config = dict(
    n_head=5,
    init_std_o=0.0447,
    decay_fraction=0.427,
    decay_shape='linear',
)
MLP neurons of a small language model. Each row is named by its layer, matrix (gate and up: input weights; down: output weights) and neuron, and shows model dimensions 32-127. Each number is 500 + 50 x the weight over its row's rms, rounded and kept within 0 to 999. Numbers have three digits each. A neuron's up and down rows have the sign that makes its largest values positive.
After each neuron's rows, "fires in" lists the words (lower case) most often at its 100 highest values on Wikipedia text that the model never trained on.

L3.gate84:575538423465487429465453492515471578559590488490591545456529584493547581569515441515578399502523525489413477484504544579567482417487502533478464578509511549457501463573459559471508530506522441440431464480568541490547566440511513464440507560504522564525416479442457550493453598538604534446
L3.up84:577546449551497479512448508580462563551533449406572543460431529483517587512526508481513396539520541513532494467573486499535493495443514591468487537504513478416534527637490562476516480540428503514466439404600556458518539437574550476490530538521457487536461481452491445524510515544641535489
L3.down84:515594396512538472495456472493395605488428454460580561496462543493556533554507566523540442509609516552577483482545440595482485530518615592537484534482501501463569499512507475497543436504544499539496532395534445538580547442554462465531528572480559468447509447434487498529483557504575535542
fires in: "by"

L3.gate192:413547402459503470592504502518559516519512609553407510482594484473507559427508468516482511543484474541454468513515579498554569476488482605435533432455476533574442476485412477533495461515634433525541439495503605561495478504457571500458468579498467527532566523552558511422519528474607531503
L3.up192:531552564459549455579458529526558562487500514463486549443540446509477536525487463456442506519450453458451527543494572570485563539533520516475545508481556487558399499489391429575492432527582482493533543457539531523435388442414515544456518576512454505463540551422472486519497487497639516577
L3.down192:400528508512407546559501527445543474534472486451432495444517448645523483613476483592494510542410465543469496545476472513464479558485513430436516560477565461503468529408460487582472367529531506463461555537390511540484439484489468512516566573548382440491521547512493493502513471460478456562
fires in: "states", "species", "us", "specific", "usa"

L10.gate57:514537445581577569542487448492394556570563443528527526492461468549623431530528402472528570464441446485494467540527562504466474426513427572447473513542494472459562506466505566399498449490554564605512487479534535530478545592572488469413496493517484560561456572481525530555558514510504476485
L10.up57:540541423417440501490534456531560470519469435538505513517509539504469594479483551405509478427513512474488553461554459485475578512487437480628427458523485496524484404603384539436572463576360483511527532540525533472568517479542520484549522607457556496463495472461512457337487511559545546427
L10.down57:526539471481497468543517447379463516542547446537560547533537460427565458510461522595563413536547513514481387470475532475506501443485642536553548508427566518469595498515523484492536418553467577482459555593501492538402554525510481398508523579457481542497567532449560469483476580535462519448
fires in: "by"

L2.gate28:560451472426330480548492475491534494528565470598559521451587473412538513471507527462516463508478486571402530538444514556521525451483489578519536462505588502500507475489494488499554468523466418399553514535598484580500439531440507521516467479454396557524404502447498561490541535492500473408
L2.up28:482567441541505448516480541512439477586419546479537541580502464427543375570584548564490450532532504535460441477511535600490538455529485507514571480478490531475504485512437459442476511530451543453518464520396469458470493432445556476399512533426494415560496473476461572478580473520535473531
L2.down28:528532555523501539588440534468409387601553518498471477538533402511549448551534448602557493516496501511410425516523544621512564459531435457538534531418500526463506444500501526515463510565463459568496565497379541499471459451506459496442551513447541464477510501484495532468465521554452389445
fires in: "states", "south", "1953", "world", "1955", "1957"

L7.gate128:519469464476544500522414418504486543489473565459449431492477445436581542491510456506503463458511504528466505448496568505513523519492546540446482419520463452504507438593546523494460419608510537562571513413449488542449543535536541495575482646498642558516465485445485530434427471599478499505
L7.up128:520523461401485500507415470471459545511428505462591577507497530530522480423539490440594515525561436479455544527527558501522454514498541451507478399460550439495539495555472592501513445431533498531572478452580539507501473373553569434555517495495538532452446488387575516469448513686530451398
L7.down128:519514473487552544413427527476460536520393530507521509559484509422615520514577540499571433496486508529474529459472507435446456492547591532543493564476482469462581514520448494437481489557490509467469507463573558462495474459547519433502420544574558459410529472516439519474479530481565416565
fires in: "by", "windsor"

L2.gate158:496418424437458416519554506531542461487510549516538481480503564341497524445506479478474438569387494397415459508568525558522520498477456529472517453568462537471476462409419509490484509502541512404578508469588506569455473606495472427531502468436484492567533607508506501512531570483548540410
L2.up158:504436473441531504526519556474502505485408578375481531507525498490547510541535416506437449461484452451516415429463588498466556501524497563466562478629562363479415473434568575482485454523524598479505553553567469443581475446538464540517521491474459524512502580484581480464566442492562489517
L2.down158:427484561511533508450443554424436431510472446426369483519488545613567609536472519544504539510485532501544351557474480432477475529540568484457589528579473498506480474581515535509467475490476530542478566489483588540536442465482487568495501532461506429554435558429584456506560404538561431505
fires in: "states", "2025", "104"

L12.gate147:521639515551607505503496490560481575519551417494513595491552503473495504508414404477578408459557466420599525477519482554487457404476519573508497467635588486559527443551513544408454393544465513452527498487486552502530461506587459485498471497494530527529484598440554559392525528533620606424
L12.up147:569505422522487568483547516590437484499518453481601420504541481510576524530510508452566470458463428450560563511431407537438414429476568609544542444487544494474477468580436537488598518477614480549503521506584458531550472570570551523450590570460551474520472548482474572432486484529584559520
L12.down147:584563524508470551445493485493441471542410449480579445568465499612520508546535452475570499583500512559468457504514540534482452546515543497494485580403439514478576534432504446505526449486515480648495527474508486588521455470499492402622514551507528490441497482392504501454539464473458438547
fires in: "by"

L3.gate103:459468516482521530494476508454495508599503421425525436531515485523424486520481469393525443511371511414465564481565552566610492516496470600474471440427439520518512497438509480507407416492493508427512437542542589506475521554602441467420492548434416535522462480495497514490595535530438507495
L3.up103:543516500602426464437585528426615486436417576474487483451576474547550545489474524408462423545487495496554450500454490544437565514453606570483546478505374438526517488469445497515505437501487544500471565573480476575553461471510409455465443466478495516450587556442502401463502433470554468460
L3.down103:481448559506485378477444620393513523478423543508489532491468444600592590559484487473530485527523430537642484539443486539446532545509548477500539552505394521493591540452421521441605539521492522615419513500465463519551503434501554469524471451567518443524518544469484425500459481528491600455
fires in: "states"